{"rope_base": 10000.0, "beta1": 0.93, "batch_tokens": [32768, 65536, 98304]}
MLP neurons of a small language model. Each row is named by its layer, matrix (up: input weights; down: output weights) and neuron, and shows model dimensions 0-95. Each number is 128 + 24 x the weight over its row's rms, rounded and kept within 0 to 255.
Before each neuron's rows, "fires on" lists the tokens most often at its 100 highest values on Wikipedia text that the model never trained on. A number after a token or word is its count.

fires on: " which" 29, " \"" 15, " (" 10, " that" 5, "—" 4, "2" 4
L8.up201 [143 166 144 138 148  96  90  79 156 128 137 136  72 151 153 132 139 116 170 168 116 116  89  72 140 161 116 131  90 122 112 115 126 110 123 112 126 114  76 166 129 132 149 113 116 150 143 149 133 125 120 131 112 150 126 133 142 115 126 117 141 115 136 121 122 120 145 116 139 117 164  99 170  94 169  97 144 143  83 123  90 113 137 142 148 152 173 133 148 131 181 100 157 124 111  60]
L8.down201 [136 131 134 139 144 146 135 129 183 161 113 115 102  83 149 105 102 150 130 156 149  98  97 127 136 110 128 131 110 115 131 159  91  94 138 125 140 114 109  62 170 129 114 161 123 127 107  98 110 122  98 119 109 162 144 140 122 194 150 131 132 129 108 126 163  95  99 193 109 137 136 120  74 160 146 122 104  93 142 157 136 112 139 120 164  91 123 147  98 129 115  84 118 114  97  84]

fires on: " Go" 31, " Ti" 8, "il" 6, "i" 5, "n" 5
L3.up659 [127 105  84 121 129  92 137 141  82 198  90 143 110 118 132 124 137 170 171 149 154 135  92 127 158  98 155  90 167 130 149 133 139 122 155 113 127 141 142 118 139 112  99 130 180 116 111 133 109 146 105 156  73 147 118 119 121 136 117  90 120 123 155 105  92 122 135 134 124 151 106 153 110 125 134 183 122 141 107 124 156 105 130 103 108 143 113 151 115 149 119 128 112 141 181 163]
L3.down659 [136  96 129 132 162  94 112 156 186 136  90 117 118 116 141 137 143 110 125 143 121 115 159 106 127 105 117 157 100 134 112 137 136 162 111 121 154 141 108 177 128 120 127 150 125 177 138 133 109 140 145  73 111 104 162 145  97 144 155  98 151 115 100 112 128  93 120  96 110 127 152 104 137 131 102  64 147 133 140  94 138 109 135 139  92 123 123 112 141 101 171 206 154 137 136 108]

fires on: " " 95
L9.up183 [122 141 117 116 134 102 127 122 120  73 137  97  85  95  87 127 142 181 117 126 143 120 100 130 167  96 131 130 128 127 106 141  81 145 108 108 170 135 124 129 101 124  92 145 142 148 120 127  91 133 134 132 119  99  83 100 149 155  86 176 110 124 129 122 116 105 103 123 117 138 134 155 103 166 107 161 144 125 127  96 130 124 162 158  95 134 117 137 165 108 117  95 124 161 146 123]
L9.down183 [148 128 137 143 136 121 131 121 160 142 131 142 122 132 154 117 102 132 100 150 156 139 152 144 169 106 122 127 140 103 166 167 158 141 161 109 143 123 170 164 101  96 130 136 100 157 120 132 130 106 121 148  95 133  74  90 132 124 167 173 126 143 140  72 134 112 145 163 139 128 136  99 102 124  75 140 100 121 138 125  87 120 169  74 112 125  94 133  98 135  77 120 142 137 112  90]

fires on: "n" 24, "c" 15, "th" 10, " m" 6, " Na" 5
L3.up909 [153 124 156 138 151 119 141 132  79 121 150 112 115 121 175 133 118  80 130 159 125 135 122 131 149 139 127 108  82 148 177 113  85 122 146 130 142 133 149 126 114 119  99 118 121 154 129 105 169 111 169 105  94 142 159 106 123  61 137 121 125 145 141 109 137 118 102 123 187 140 144 120 139 105 101 116 117 151 110 133  82 107 108 133 140 105 127 114 137 111 105 107 142 111 100 140]
L3.down909 [115 132 100 137  99 139 159 120 145 174 120 112 133 123  78  76 128 158 132  91 102 145 148 170 122 152 153 141 171 138 115  99 156 117 118 118 104 118 131 128  96 139 189 121 145 130 149 132 143 123 103 135 119 123  95 108 124 152 130  92 100 119 163  93 145 156 149 124  97 132 126 146 128 125 160 127 143 125 138 125 144 136 161 119 125 146 134 186 121 150 142 159  83 163 117 119]

fires on: "," 29, " as" 16, " " 14, " Votes" 13, "1" 7, "s" 6
L8.up40 [132 104 138 186  65 120 132 141 112 116 107 145 105 129 122 100 101 132 146 138 131 143 122 103 166 125 153 131 108 177 115 152  87 135 117 142 147  68 129 160 121 200 126 140 165  79 110 140 158 124 127 121 167 111  85 142 111  87 145 133 118 152 137  99  99 127 138 121 143 128 124 173 120 138 115 126 109 104 130 140  71 161 128 195 124 114 115 116 160 140 108 128 164 150 118 135]
L8.down40 [116 135 127 138 114 189  98 107 141 100  71 139 119  94 105 139 103 172 115 109 144 103 147 163  98 120 135 132 117 120 107 110 113 117 137 116 108 173 137 100 125 147 101 157  75 128 127 125 130 136 117 147  96 158 126 171 145 135 121  91 116 161 143 172 154 146 155 132 104 122 137 103 139 138 104 153  92 123 123 103 147 179 122 141  96 116 127 117 132 108 114 145 179 116 161 135]

fires on: " re" 30, " Re" 10, " H" 9, " Se" 5, "e" 4
L9.up475 [126 158  88 109 109  90 145 156 137 179 117 144 115  90 109 129 102 125  98 147 121 101 166 113 100 138 106 161 115 108 154 145 141 109 148 138 169 118 147 111  89 133 106 125 161 150 117 116  92 141 137  94  99 119 133 100 117 111 143 118 137 122 111 138 105 151 105 111 134 138 122 135 163 153 153  85 112 126 145 174 160 165 101 147 146  92 104 127 149 109 155 108  89 115 116 194]
L9.down475 [115  65 151 108 130 158 112  99  84 107 138  96 118 141  92 105 101 119 122 101 193 100  95 155 133 105 141 143 151 146 127  98 142 143 139 131 106 123 147  93 119 171 153 184 145 152  91 158 116 131 146  90  96 146 132 116 139 163 129 158 130 187 122 168 119 101 136 141 150 144 148  93 135 148 135 145  86 141 134 105  93 105 169 118 139 147 161 128 124 153 105 125 187 109  72 102]

fires on: "g" 13, " that" 12, "'" 12, "°" 11, "u" 8, "s" 5
L5.up96 [111 108 102 142 149 136 140 137  96 154 137 149 102 115 118 146  90 118 119 144 155 125 124 151 149 139 159 139 100 174 148 103 153 116  77 110  99 131 104  93  84 118 154  63 169 139 124 132 143 111 117 111 119 103  99 129 121 101 127 135 184 101 132 119 131 102 112 139 154 151 116 153 158 133  95 127  84 129  92 113 163 144 136 158 114 170 133 156 123 107 110 120 138  75  95 156]
L5.down96 [ 61 112 141 101 154 122 111 163 128 156 104 123 152 137 155 123 122 116 144 150  92 142 104 143 135 119  77 145 107 124  92 139 124 125 103 168 206 145 137 145 130 176  98 126 115  91 133 112  95 106 129 107 104 150 115  89 150 130 112 122 131  94 107 177  91 123 118 149 111 102 117  69  88 139 134 122 103 138  97 112 161 104 117 132 141 124 146 104 120 152 118  90 122 165 122 150]

fires on: " of" 24, "n" 18, "mi" 16, "ü" 5, "ö" 5
L3.up385 [ 94 122 134 123 151 163 121 120 153 107 138 127 139 116 127 127 156 107 170 109  87 170 108 104  70 147 133 107 120 151 116 121 142 116 120 144 101 162 155 111 123  95 116 124 121 139 151 148 114 167 165 136 129 138 147 120  98 130 105 108 138 114 137 137  98 119 182 143 118 130 117 175 121 149 157 144  82  91 122 110 120 142  87  76 105 126 109  77 151 179 131 115 130 155 130 138]
L3.down385 [169 148 128 110 100 135 136 135 164 180  73 106 165 110 122  92 101 138 101  85 153  94 150 131 137 125 147 163 154 108 108 105 145 161  97 119 120 110 123 154 130 134 128 115 117 149  96  98 120 112 120 152 122 112 134 122 103 152 103 120 115 147 133 128 152 175 126 144 115 130 137 109 151 143 117 138 150 140 148 136 120 156 157 215 165 101 156 127 138 108 138 136 121 104 134 148]

fires on: "." 49, "s" 11, " of" 10, "il" 7, "d" 5
L3.up560 [ 96  90 112 131 155 109 154  96 151  93 143  81 139 112 129 134 135 113 137 116 151 139  98 108 168 141 120 143 104 152  84 150 150 146 118  98 138 131 174 195 140 135 159 162 150 151 174  63  99 122 127 114 117 121  82 148 122 128 136 112 119 142 110 119 132 158 141 133 117 139 120 151  56 190 113 112 137 122 114 135 123 111 158 111 134 110 132  95  98 163 110  95 158 123 129 106]
L3.down560 [114 124 122 152 107 102 124 134 110  96 154 125 140 114 146 125 128 125 135 178 122 151 108 112 143 124 105 155 103 128 140 158 139 140 151 140 103 176 172 150 110 140 118 152 138 155 115 105 122 146 176 104  98 115 141 152 116 115 123  95 129 118 122 122 150 134 137 119 114  91 115 175  99  83 106 145 104 118 107 127 117 128 170  91 142 129 103  94 104 129 160 119 106 110 168 127]

fires on: "s" 61, "S" 14, "ens" 7, "V" 4
L3.up422 [113 167 123 104 153 156 159  84 136 146 137 102 123 134 120 124 130 141  98 128 122 129 122 174 109 127 136 166 128 112 144 152 118 138  90 104  75 128 174 110 137 151 159 139 150  79 103 135 136  86 113 100 162 135 147 133 102 163 135 104  97 150 143 113 125  85 109 172 127 155 101  90 125 111  92 101 139 111  87 127  90  97  96 126 108 143 136 158 133 116 122  78 114 119 143  84]
L3.down422 [ 70 105 113 171 131 156 117 123 155  94 117 112  69 123 141 162  82 129 139 127 133 105 140  83 129 111 134 110  98 124  72  88 158 173 159 161 126 103 108 143 113 156 126 108 146 150 151 127 128 129 128 113 136 110 136 154 112 104 143 163 148 123 171 124 155 162 125  75 127 133 135 124 121 129 107 138 126 151  95 132 128 182 134 111 140 135 146 112 122 164  96 182 103 119 146 169]

fires on: " " 68, "1" 6, " Mar" 4
L9.up648 [112 127 163 102 157 130 167 100 122 161 123 110 137  83 129 146 143 110 144 105 135  95  86 140 112 135 104 165 140  92 118 129 139 158  72 149 137 168  96 148 151 165 145 167  96 146 139  94  87 121 128 146 154 134 134 112  73 120 100 145 114 116 106 133  93 130  92 148 136 146 125 136 151 140 147 130 173 112 115 171 142 111 150 107 160 105 119 137 142 133 112 143  91 128 178 107]
L9.down648 [111  93 146 166 105 125 119 131 113 144 139 170 161 132 116 121 129 155 126 100 170 125 145 136 152 160  91 124 140 131 109 157 133 156 104 119 163 112  97 112  89 139 187 124 112 114 193 185 149 139 162 115 176 136 144 205 131 130 116 128 141  67 148  96 155 105 194 156 137 134 121 134 113 148  91 123 138 157 166  82 120 150 134 126 118 132 133 134 129 143 123 122 160 141 136 120]

fires on: " just" 17, " Ser" 13, " new" 12, " enemy" 8, " every" 4
L3.up555 [133 123 129 125 140 159 132 128  95 115  85 113 153 118 116 100 165 129  79 133 107 119 121 152 153 149 110 118 144 120 111 149 140 118 120 107 101 122 151 156 176 121 119  94 141 181 100  96 155 122 116 158 127 130 120 146 154 150  43 134 147 156 188 113 131 118 161 144 174 162 111 140 140  88 161 120 118 158 116 147  72 166 131 122 111 103 124 138 145  79 105 153 115 136 146 140]
L3.down555 [115 124 161 128  78 108  99 131 140 127 141 153 109 124 135 116 125 131 160 151 105  98 106 151 103 113 126 120 138 101 130 147 117 111 105  96 128  96 129 121 107 156 152 122 117 123 153 101 122 197 139 104 145 130 133 108  98 142 162 108 123 132  95 125 107 109  84 149 121 129 136 136 143 142 102 105 166  93 141  93 127 137 155  64 115 123 155 110 134 114 143 159 133 101 135  97]

fires on: "s" 34, "g" 21, " |" 9, "p" 5
L3.up109 [149 120  92 139 120 131 156  93 120 142 131 121 137 124 161 131 124 165 142 154 125 113 125 153 143 159 186 116 118 148 120 127 118 134 117 157 138 123  96 114 114 154 132  79 114 119 113 106 104 127  93 138 128 139 106 105 130  65 151 154 157 143 112 144 129 132 133 112 143 144 148 130 146 137  82 151 116 139 126 137 167 156 162 133 136 172  83 154 103 153 105 143 119 169 107 119]
L3.down109 [119 181 123 111  67 123 131 117  95 108 135  85  80 132 173 103 132 106 132 132 109 150 119 110 127  80 131  82 171 157 133 172 110 163  85 108 101 153 149 158 137  92 178 116 138 104 124 147 108 133 139 134 122 159 119 126 131 131 103 115 160 114 131 107 123 127 166 105 136 112 132 121 136  99 127 112 118 105 136 110 104 110 172 154  80 101 150 121 143 115 141 119 120 125 148 124]

fires on: " Ser" 13, " Candidate" 12, " enemy" 11, "zi" 8, "fe" 7, "ud" 4
L3.up421 [136 123 133 120  99 137 153  89 103  98 123 114 109 139 131 142 151 123 126 155 140 154 164 136 116 120  90 139 124 128 103 116 132 150 127 137 110  82 133 110 134 137 144 157 122 139 111 116 162  87 109 166 103 139 106 142 113 113  77 134 151 172 216 113 182 176 176 112 150 161 114 144 162 109 133 133 120 153 129 143 109 149 126 103  97 120 165 128 143 111 134 153 114 119 127 107]
L3.down421 [119 130 142 131 121  95  84 157 136 135 134 123 129 120 150  90 122 104 149 150 116 100  98 169 130 133 125 110 164  80 173 146 164 121 103  87 123 130 112 137 125 147 117 115 100 107 141  97 126 186 163  92 109 108 104 125 111 156 141 136 127 101 111 102  98 119 103 126 128 125 160 105 150 117 118  86 188  82 148  94  85 112 113  84 116 128 106 115  87 149 127 141 138  95  95 130]

fires on: "cu" 25, " days" 13, " minutes" 10, " Anthony" 9, "ring" 5, " points" 4
L2.up865 [117 139 150 109 125 137 107 157 104 112 157 118 142 130 136 120 123  84 121 150 111 144 148 134 158 101 126 116 141  90 121 128 139 118 165 133 138 131 142 104 112 157 136 143 146 164 112 133 112 126 101 117 112 124 181 135 181 110  96  82 143  92  80  88 146 134 135 129 145 104 121  92  97 151 114 142 128 130 145  91 163 144  90  97 157 136 100 104 138 123 178 103  90 170 166 117]
L2.down865 [ 90 127 153 107 136  98 136 116 155 138 150 147 134 121 128 105 126 122 142 166 156 118  96 134  95  98 167 143 134 137 145 160 124 151 117  95 121 138 111 120 157 121 128 134 124 134 165 196 114 119 129 115 122 119 143 160  89 164 132 138 111 187 168 153  66 157  97 110 125 108 125 103 158 133 128 134 157 157 111 170 121 157 112 147 131 127 100 139 123 121 104 137  96 129  90 159]

fires on: " as" 31, "ma" 17, "as" 7, "According" 7, " —" 7, "As" 6
L5.up901 [153 129 123 148 136 173 115  98 105  87 181 134 110 149 125 149 130 102  96 125 100 146 132 143 130 140 136 117 149 144 157 121  68 129 146 128 114 147 119 128  78 203 120 144 113 119 135 129 140 128 148 107 137 147 158 114 133 124 113 123 149 123 126 125 105 108 139 163 170 112 117 127 116 109 158 123 120 117 129  84 158 173  84 171 151 116 165 137 160 145 102  87 147 133 137 110]
L5.down901 [101 126  97 181 154 127  87 116 178 153 120 126 116 178 105 135 116 129 154 149 115 129 118 165  82 138 156  92 113 122 143 120 141 115 134 135 137 126 117 116 176 124 104 114 138 119 187 121 118 108 176 166 167 119 100 119 118 134 116 152 128 152 121 138 141 125 154 144 107 128 122 100 106 182  84 120 111 125 113 135 116 118 144 110 146 108 158 113  81 101 139 127 158 143 143 170]

fires on: " than" 32, "ves" 11, " King" 7, "un" 5, " band" 4
L3.up712 [129 115 144  82 157 108 121  95 152  93  96  62 131 126 113  93 113 160 126 142 128 147 123 139 157 153 133 107  93 158 158 122  98 170 177 101 153 150 143 134 134  79  83 113 163 180 122 104 117 116 120 174  70  86 119 106 117 124 177 146 136 117 104 144 143  96 114 100 147 146 148 122 125 123 112 151 136 121 156 115 113 144  95 133 128 140 133 136 119  67 142 100 118 140  82 119]
L3.down712 [131 139 146 155 135 118 106 177 119 131 165 163 103 102 116 134 118 145 102 107 127 101 126 108 127 143 124 138 181 137  95 109 122 131  96 143 111 102 141 172  93 135 152 119 106  64 137 121 143 145  97 125 157 144 150 116 120 108 138  95 137 148 115 110 144 132 132 144 107 150 108 123 146 192 103  90 145 116 180 175 123 145 127 129 144 136 149 134  91 171 113 188 119  81 146  82]

fires on: " \"" 37, " (" 35, "W" 5, " $" 4
L8.up664 [140 129 140 130 125 122 133  79 181 157 116 112 133 151 165 133 155 112 105 120 146 127 130 135 104 161 123 108 107 125 172 111 135 140 142 108 144 153  99 134 173 134 179  93 138 117 140 127 131 123  78 101 138 137 121 139  99 113 141 137 110 150 147 132 121 148 132 154 156 144 164 130 144 110 141 121 116 103  80 140  88 133 144 123 139 146 141 130 116 132 189 114 141 120 116 101]
L8.down664 [134 135 104 108  83 158  83  77 133 131 145 152 131 121 127 136 134 106 127 124 127 145  93 143  96 153  94 161 121 108 126 128  98 109 116 119 156  81  88 143 154 130 141 116 147 164 150 114  99 141 148 120 129 138 150 121  95 141 138 113  84 108 135 127 153 156 144 116 119 115 163 165 126 170 119 105 137 135  84 147 107 159 121 107 159 128 161 166 161 120  90 135 121 137  73 133]

fires on: "ant" 22, "ect" 9, "rea" 7, "it" 7, " contact" 6
L2.up11 [137 125 109 107 122 117 157  95 154  96 158  99  74 107 149 158 133  95 151 122 105 115 138 173 157 140 115 101 136 115 153  90 108 138 148 149 174 129 115  97 105 159 149 114 141 108 137 182 138 142 143 109 141 162 132 144  86 129 150  88 143  72 135 134 136 160 138 123 113 135  98 163 112 113 159 122 140 135 203 122 118  99  75 146 126 126 115 135 125 157 121 135 149  87 112 124]
L2.down11 [123 126  92 128 121 142  99 201 135 112  67 112 167 152 135 125 109 137  91 147 132 118 144 132 148 156 131 136  96 157 164  86 142  91 114  82 110 135 149 136 113  80 157 100 110 163 152 141 142 148 120 121  96 148 127 123 155 108 116 137 137 132  74 131 103 126 143 141 112 101 145 105 142 145 130 124 116 147 110 133 141  96  87 109 155 119  82 189 116 151 127 113 141 161 178 120]

fires on: "i" 21, "n" 11, "ie" 11, "lin" 8, "d" 5, "a" 5
L3.up431 [110 110  85 118 104 119 113 151 155 156 116 142 112 165 164  95 128 168 152 110 132 117  73 156 137 111 120 152 113 108 156 155 127 119 108 143 103 113 124 163 123 138 176 126 147 129 137 111 120 127 110 120 165 192 103 145 150 177 111 131 158 131 154 129 107 118 138 163  98 146 121 131 103 145 173 122 168 113 116 150 122 141 126 126 170 117 134 137 121 161 100 124 112 111 161 127]
L3.down431 [138  97 143 132 121  99 110 124 131 100 146 122 167 115 146 149 102  95 114 126 107 128 117  64 135 180 124 159 167 119  97  94 148 136 161 113 173 112 100 121 128 119  85 125 129 147 125 141 107 128 183 102 132 139 180 119 155 118 156  86 119 112 115  94 174  86 114 103 119 103 125 138 119 138  60 131 160 121 147 108 125 118 130 116 117  99  96 156 152 102 123 150 127 129 115  93]

fires on: "B" 13, "ma" 9, "as" 8, "lan" 7, " Is" 7, "u" 6
L3.up144 [ 84 162 138 130 165 131 102 125 149  94 157 147 121 133 160  88 117 114 129 149 158 110 108 138 123 103 123 167 120  98 170 148  76 163 156 147  89 146 166 131  83 138  71 131 140  98 134 134 143 145 149 134 159 168  87 142 128  87 135 106 149 129 161 166 109  97 113 169 142 133 164  96 149 116 107 132 146 122 129  94 152 147  87 145 121 166  94 105 126 102 149  78 126 143 136 127]
L3.down144 [134 138  82 126  59 158 145 135 104 134 139 142 131 126 121 136 103 115 145 121 116  65 133 121 141 160 152 138 123 105 138  94 109 133 131 127 150 165  74 104 142 133 130 153  88 131 100 145 119 122  95 146  92  96 144 136 114 117 114 151 175 133  97 125 149 115 135 100 110 123  94 111 104 106 125 143 104 105 132 124 138 162 132 133 127 119 142 121 139 136 139 159 155 136 144 148]

fires on: "ill" 15, " written" 12, " minutes" 10, " points" 5, " come" 5, " days" 5
L2.up812 [122 136 162 138 108 140  90 156  90 115 159  79 139 124  91 109 122 106 178 137 108 144 150 141 161 125 118 134 119 113 122 154 130 148 158 159 157  91 134 125 135 146 129 122 113 148 155 114 137 127 146 152  77 135 164 105 113  94 130 106 137  83 128 126 131 147 147 108 122 114 105  90 113 156 110 146 126 109 117  84 182 110 148 115 134 134 133 121 129 101 160 127 108 157 131 108]
L2.down812 [121 141 120  74 139 121  77 134 136 147 165 146 162 148 159 130 109 135  79 155 166 153 143 146  90 109 129 149 157 126 143 127 150 104 128  97  88 131  98 108 132 102  98 145 140 114 139 164 118 143 132 104 134 105 139 157  93 171 120 147 138 140 144 118 106 158  90 150 104 115 137 124 178 115 134 165 171 137 106 167 135 198  76 152 149 129 127 129  97 146  90 135 110 129 116 181]

fires on: "," 58, ";" 10, "0" 4
L9.up925 [109 119  86 100  75 126 128 143 136 102 144  90  78 102 117 139 151 133 116  92 126 120 110 134 117 121  94 124 118 137 112 109 118 122 155  90 175 122 101 160 117 184 158 133 120 107 106 130 121 117 146 106 115 115 124 128 116 114 170  94 164 139 146 107 102 122 173 138 139 113 126 160 106 121 141 149 132 132 154  91 164 120  87 156 133 123  91 118 161 123 112 102 153 117 116 127]
L9.down925 [170  88 127 109 183 154 130 115 140 141 117  95 117 111 100 122 127 133 124 148 131 107 132 141 150 139 117 109 138 126 145 153 145 153 114 207 166 119 137 157 176  94 119  90 131 164  72 135 129 133 120 115 138 160 128 137 162 162 104  80 136 114 131 106 105 131 131 137 178  58 122 121  99 134 122 120 107 119 170 137 117 129 136 141 129 119 152 161 109 145 105 140 104 131 118 128]

fires on: " re" 15, " Te" 13, " Che" 11, "é" 10, " H" 7, "ö" 5
L5.up892 [131  95 114 129 111 131 150 124 122 122 153 146 103 116 121 120 166 119  93 133 149 125 130 143 100 167 107 181  99 153 126 136 128 100 111 155 138 143 139 137 141 106 124 129 107 153 165 130 108  85  94  67 108 150 122 119 129  98  96 186 107 135 140  98 116 113 121 124 139 136 129  73 141 154 140 108 120 145 149 135 172 145 116 164 121 127 116 138 120  81 175 120 124 158 132 101]
L5.down892 [140 146 131 123 153 125  82 120 149 147 123 123 117 154 129 113 127 127 141 129 152 108 112 151 152  85 148 170 121 115 163 117 152 111 137 125 140 133 116 143 117 157 130 187 151 151  81  83 171 132 133 113 109 109 113 110 140 120 104  76 106 115 121 131 116 144 126 152 104 117 178 175 130 148 112 128 119 182 119 130 142 122 126 128 132 115 119 111 100 158 121 130 185 160 137 112]

fires on: " " 37, "'" 12, " con" 7
L9.up299 [107  96 123 133  87 113  86 122 124 122 148 123 129 103 107 123 132 133 106 131 139 111 126  77 104 102 113  77  81 100  85 126 123 191 103 145 124 156 142  97 123 148 122 134  79  73  97 120  88 131 147 121  73  89 105 124  87 108  83 123 136 137 116 121 157 145 146 126 148 136 147 154 143 128 129 135 141 120 145 143 178 134  92 147 130 107 122 181 152 135 111  94 149  82 116 142]
L9.down299 [161 151 129 104 141 145 145 128 145 137  97 160 123  95 126 111  88 147 114 113  93 122 135 153 158 132 112 149 131 101 131 130 119 116 124 135 132 141  86 190 120 144 132 127 133 117 131 158 148 137 105 153 151 169 133 122 135 123 153 162 126 142 147 126 128 115 136 134 158 161  99 143 121 104 118 118 138 157 103 118 102 112 138  93 158 137 145  99 102 132 114 136 105 142 129 128]

fires on: "s" 65, "st" 4
L5.up708 [121 165 158 169 190 160 121 109 144 140 164 107  94 100 152 108 130 128 123 100 148 138 138 170 182 161 121 165 105 131 121 150 124 122  99  89 126 120 125 167 115 154 155 107 135 116 147  93 134 103 150  94 126 125 120 174 109 136 113 123 115 134 149 123 108 117 107 121 157 138  98 140 116 139 130  94 113 128 100 177 116 145  97 140  98 105 132 102 121 125 101 159 127  84 133 148]
L5.down708 [121 187 150 134 147 155 131 124 118 113 122 128 148 114 108 147 154  95 136 167 167 173  87 163  88 143 110 113 147 141 147 151 154  93  83 131 132 103 104 178 135 145 123 109 120 121 106 119  89 132 123 112  93 117  87 123 102  87 129 141 130 124 111  69 151 136 186 128 117  76 106 148  94  94 132  68 124 119 127 143 107 166 121 148 198  94 124  72 108 113 122 119 121 147 126 170]

fires on: "s" 85
L3.up921 [ 93 138 137 151  75 165 149  88  77 141 106  78 126  89 124 112 112 112 127 134 152 125 131  87 138 126 160 149 106 139 125 113 161 134 145 130 175 139 124 187 137 149 153 104 127 138 116 156 107 124 118 139 123 152 135 153 110  88 129 136 150 149 155 130 113 144 136 112 130 108  91 139 131 119 123 163 178 161 151 150 146 135 120 122 159 144 104 109 140 107 106 142 128 161 118 151]
L3.down921 [ 82 166 154 167  93 123  91 119 160  98 130 113  72 120 163 126 122 161 140  74 119 159 152 128 125 125 144  97 147  99 109 126 125 136 113 122 156 108 129 140 135 136  94 124 146 145 129 125 158 154 142 141 108 101 118 139 134 120 128 127 122 123 136 160 124 112 103 115 127 185 114 166 126 103 133 122 151  95 164 129 123 118 173 142 104  79 119 170 156 159 117 136 144 141 157  73]

fires on: "s" 15, "f" 14, "ly" 10, "el" 6, "pe" 5, "so" 4
L5.up797 [ 98 138  76 136 146 143 122 104 136 106 133 108 108 144 126 158 111  97  75 137 137 178 100 108 117 163 135 112 138 122 106 103 139 102 128 136 136 158 100 157 142 155 145  80 128 103 126 119 115 149 152 109 154 129 127 121 132  91 131 161 169 132 155 140 135 128 108 121 162 105  93 133 108 103  60 116  98 156 106 145 167  88 100 127 144 126 155 161 139 133 107  97 149 141 134 146]
L5.down797 [121 113 157 117  99 115 145 161 144 143 134 153 134 138 121 103 126 130 117 160 130 150 125 126 129 124 116 147 188  91 139 140 126 120 127 102 136 182 145 156 147 137 148  66 139 149  93 145 124 140  85 139 122  81  87 119 100  91 146 104  64 150 122 180  68 111 138  72 150 146 143 169 151 122 161 146  96 163 167 122 144 146 142 146 158  96 163 122 127  97 110 128 120 114 122 103]

fires on: "," 36, ":" 12, ";" 11, " and" 7, " as" 7, "4" 5
L8.up742 [ 87  94  96 138 136 131 106 148  97 135 120 134  83 155 100 140 121 127 145 169 110  85 166 116 141 111 136 106 103 142 120 129 137 150  88  63 111 138 136 152  99 140 150 157 113 102  92  92 144 149 155 130 153 138 164 131 120  90 162 147 143 172 153  99  52 129 170 131 144 142 139 131 129 177 107 122 126 115 105 120 154 108 155 113 134 133  77 156 154  87 168 122 110 134 137 142]
L8.down742 [127 108 170 140 136 121 134 174 118 144  90 123 155  93 119 128 128 143 107 106 138 128 129 114 122 174  83 113 116 110 114 148  93 123  89 168 133 134 184 127 131 117 146 144 113 162 145 150 124 102 151 130 100 154 137 201 158 127 114 117  67 120  86 139 122 171  98 120 119 107 157 139  83 151 137 141 123 126 155 131 105 143 108 100 123 160 173 113  99  69 128 152 123 140 134 128]

fires on: "s" 19, "g" 10, "ter" 10, "ul" 9, "or" 5, "ol" 5
L2.up425 [ 86 126 136 104  82 157 115 172 110 118  83 112 130 127 167 111  71 110 130 120 135  63 159 121 134 148 149 211 114 102 128 128  82 152 144 157 139 166 125 161 128 124 147 114 141 105 116 150 130 125 118 151 114 138 146 133 113 124 129 146 101  85 135 102  98 114  81 125  76 142  63 127 169 119 132 129 162 113 127 104 149 125 114 103 136 113 130 132 136 113 124 155 132  86  98 146]
L2.down425 [104 139 111 100 161 149  86 141 111 142 105 131 118 123 143 119 105 144 131 146 101 160 143 127 103 114 131 151 135 114 126 109 124  99 149 142 117 162 143 163 153 129 163 125 120 131 159 146 132 108 154 154 158 102 140 150  84 113 100 114 134 154 173 150 139  97  82 141  83 168 178 127  90 130 163 132 129 171 134 115 148 112  51 103 100 124 176 123 141 107  77 134  98 122 128 141]

fires on: " " 70
L8.up752 [124 159 150 108 161 115 129 112 144 153 131 124 138 103 122 138 105  63 129 156 131 116 120 155 123 139 126 154 130 101 108 107 132 108 133 107 134 132 182 128 101 118  97 170 163 117 123 119 140  85 177 132 142  93 135 100 117 146 133  97  79 140 111 155 106 121  95 179 142 105 129 133 128 164 130 117 150 100 132 120 160 177 121 132 119  97 138 108 144  96  99 117 106 117 116 118]
L8.down752 [122 167  89 115 127 138 137 127 110 155 133 121 116 140 136  61 114 137 170 102 158 133 141 117 134 104 142 119 127 159 122 154 122 184  98 118 111 120  93 136 149 140 137 132 141  98 149 169 125 139  87 147  75 136 125 172 136 102 127 178 167 117 109 109 138 115 119 129  72 116 144 123 114 137  92 139 110 155 138 148 158  85 115 125 118  92 101 117 143 121 182 114 105 168 146  82]

fires on: " m" 18, "s" 16, "th" 9, "al" 6, "us" 5, " there" 5
L5.up233 [136  92 136 138 119  83 125 134  78 141 136 150 107  79 161 145 113 137 101 126 123 162 144 121 164 121 129 136 104 122 158 151 168 172 142 131 145 119 135 114 115  95 152 110 151 163 113  88 101 120 137 178 121 187 104  92 146  95 155 120 170 103 141  86 130 127 176 138 144 140 103 138 142 171 141  93 142 131 104 116 143  88 142 119 119 124 132 131 107 128 136 162 131 148 110  85]
L5.down233 [ 96 145 116 104 138 148 149 110 123 117  93 119 141 154 121 105 116 122 104 101  78 170 172 127 154 162 116 162 123 107 130 139 150  89  88 133 103 135 106 134 147 173 152 139 126 150  75 123 136 129 135 108 127 187 135 149  92 146 127 128 148 107 156 139 143  98 133 132 146 138 109 161 147 158 149 143 175 127 122 131 131 136 147 135 105 168 100 137  89 120 164 141 116 139 150 136]